config.toml
num_attention_heads = 10
norm = "rmsnorm"
norm_eps = 1e-05
positions = "rope"
lr_mult_o = 3.0
MLP neurons of a small language model. Each row is named by its layer, matrix (gate and up: input weights) and neuron, and shows model dimensions 0-159. Each number is 128 + 32 x the weight over its row's rms, rounded and kept within 0 to 255. Numbers have three digits each. A neuron's up and down rows have the sign that makes its largest values positive.
After each neuron's rows, "fires on" lists the tokens most often at its 100 highest values on Wikipedia text that the model never trained on. A number after a token or word is its count.

L2.gate302:097138081147113060090096102102165144153177033087159116103070149119124117134106085131208126192123110127105129086100165059095163102108098132122105166104115142135175121104094145057153178077131120150092149087147112203180149129145129170135168162098130207171129141138086109150115114103124076106046111145131129115154105150154116151100075147152128112118128138124151145154115109143146120117142109077107128101134132129105159151122134097071100129085041106139158093080105103066106130099149118
L2.up302:133175017209153198157120122202179074105152111102075133067137122133164105109105136087138093123077131121125168104207111178138139141145147142130158159169145179165149179112124105133108155144146122063111148134085136145159111168116102146092118099132095146116133126074144130169139165154072108152175116095044118169108110122097112108148152078148084094094160094075163145130117125140159115112160122112126108105150156076175136177157104123142191143134114098116146161104134091090089121150134137
fires on: " med" 19, " number" 14, "ap" 11, "ult" 11, "op" 9, "ul" 6

L2.gate97:120095099087120110113101083088111086116098134159087141130148161080136120066164176087163132098110138113099156140167151105111161124140215185079151140140114147100141154147080189102074141081155164134133071148134092058158195092074132090162169125084104145104122114151146135145112107124146102131105105104158137111101155129138089138125109110155144077123132128136121098144057213087091136167104104101167143143124118089174081145155143069134146115177090108145118156109151147227073146077121149
L2.up97:119127162072139134186116127141109096127099128150188113168077056147139130127162151071125113116070092159109090121135131094110137061102121123140128120063083181135110111196131169127067123116150135111181099124176072109162123077135124108154152147095152149086068080138175146095138130186087064127100133149157150114143155110106128088079143143155099081155110102126102100151093155126089137122108082147130149179084062109136116129155124106098175162116105118122176109081186137233136130097156142
fires on: " Ch" 36, " Em" 29, " ch" 24, " appear" 11

L4.gate203:135133184161121075177153102126146186106157127099158148103141158093132086154160139156133147163079112089146091148197159136160131102154137094124146159122109157120086161139119123184108169130207119170135109157195129133184179128121158199185120159094125102183115116134144167123160104142136078037080116118164139109073105089145128111112126117144173112161093121111115101126106155158105118156169099107162083115170108191152202192110105112105145173175094119100090118078105085163100141114120167
L4.up203:148153121099159142177139107111108120133132180160113111151098166137161106140178116122136148207140111109079126150071111146076103161141155098187191121043145141100197141188118121137170138116107148148130132115098153125151064078122118191150089175126105125132173157136117126105145114097117100105104085088121105093131083108119079155156149110164112128133198162160131128106137185137053138058142125171085070152141104088108162195072086076163074131158170165133140149114129112085141149104116118
fires on: "ren" 17, "ices" 13, " women" 10, "hn" 7, "ik" 7

L2.gate197:163063164177087132142162189152142141094135123125132195156122116174118085138076138149107102162129129135141115113096094180114135120140120120110155161163190099190084136082161139159104163140155145124148141134070087133090147141124211110126157085129116119120084121127163157103072111109100187111109110135094074083115164107122108184127171097132076073123139115132115082114182157135156115131081097155127086155157119130084080105078118136123124073161150146063083143070084142087091147194181087
L2.up197:137139156138140101165145119159145174121117085149090127151125104196088113081093165105109065128091124116210073124124122111135073156100138131148169132104160134213111121165142125142145185153144177138178092097119102169142133131128171142187130107101141094103112116135166083141094061105113161072129118153073133096106132094200133148058165112172155135178110107156092105165128158120093087094060139182125108136135129080123099136147100151127174047124131150126120098109072115088122090197136122
fires on: " open" 21, " estab" 14, " cre" 14, " disc" 13, " describ" 12, " present" 10

L2.gate261:106137156153109136155086134143166074176150089167120153129114164158105105091098110149126125115153144112143126137097136174155160161064088163127144133105116151142163124091109115106093202114098148116099089080156117124132119111172173118157094084138191142113080113127184128160098107158163122212108156137093067084098145090106180137139095119076172063086155128102149082122183123099093127172155142110111097165195154204102150143065099151112173098152164077139159117132105102061148090122079111
L2.up261:092170113124145089105097115115156072108152141099139072166152122102049133131140124128199131139150136104045155139114185082075085084134133068132121151096115120138157112092122087137114181029140173111126129087119069135146167151177168105125180116143126165163111120153154106122149080147186163116155120118086105087106145149132167140109123125167171109109143152163101135108118157076176140131110118108173061110170121135059106119122117117135128096125083073121112197102120080179173137078165145
fires on: "out" 16, "row" 13, "urn" 12, "ail" 5, "ark" 5

L2.gate286:122111132058106120120106171109132104136077116128141139127075101131103122142127164164134145120124117135101128214109176124198113135156072056076111098075188155095094163133101103069174119117184078126136138150142137094087109168100121051130091184161099134119171156151176063114105097124150139129108065111140114112095173156127176224113101179124172120138155077098116134112135151108178149138125142091119116143107062080128125130180137146107119087140118120172122096165160134125157133175134081
L2.up286:165146169156129154115193228095150124122127156152100162191094145155168130172135085142163075115135148104131183096108159143124162077116103072101075170127076112124123140145128162081124104078103140087152129100114152069113090093086162105066132134140117099132058162153144148128099136122111134139159103113070129120135108163135099131164092135143171068133094195070162149152102107150058089079094128122220090119127177136121090181128155110161169139098112120102121114150157161131159140133122141
fires on: "m" 71, "l" 10, "att" 5, "re" 5, "b" 4

L4.gate66:162101125104112129110228159116073130096156167164080098129071125126167124109167191082134156098125145099157153118137159139130145056059195106172127134084189118139107144130133106089150080107109220097067129154086153166159167116113126096132121184120149153171165131136128134136174156108178126147117112109083106138128107085181136146115132088091177115096188161145131137171109129121102115113145118115151107105105155085107148140085146161139112132081123148200161129158136129137052091137070092
L4.up66:099147101094110105091093079081065174101088140139132121120130151072130162082121198152194135111112145181106100120122157088183088086123151191117085079136062167125084156078174168148161105208132150132119146121123154075165119108157108142159157157128107163109137121106143171116065075149133106155108181190115100103141196129126144066119099078143086153067138173139140129147162109139060165088166163114124137100129100164144132093101136114166171106155168141130137145149104111143100103150119131
fires on: "," 72, "ac" 8, " In" 8, " En" 5

L2.gate225:160113162100107138142161102143097196156134190204176114126148092069066208156124097137157162158064106150138162110098157088121067147095100116156173088072174110148082162116125153069076088099154126098115113109095148122125116065145143157059144155074146121070137160095144155152136125069103102157161106175104145080191144131183147186075115164132153132058098137129131134126115113114176164127098140137115123159136113142154092099130137124123155140094150119149141143138055124154128155142138133
L2.up225:098105142079078096091062153185103078116170162104078072150147163209111123112118143120085075067111128080153155128183135144100109182128129165135136145206137112105156131108153113156085087122133119116151107127167128091140146150114110163120143082171109167175110126152118130121147076098144113195060108086102124118095113160066165117110078186079153147084133177121113116136140125154071149092144103164116156153156092120098162146159156092160122172096099121186099147123160186117097140172105121
fires on: "r" 77, "l" 10, "rit" 5, "ar" 4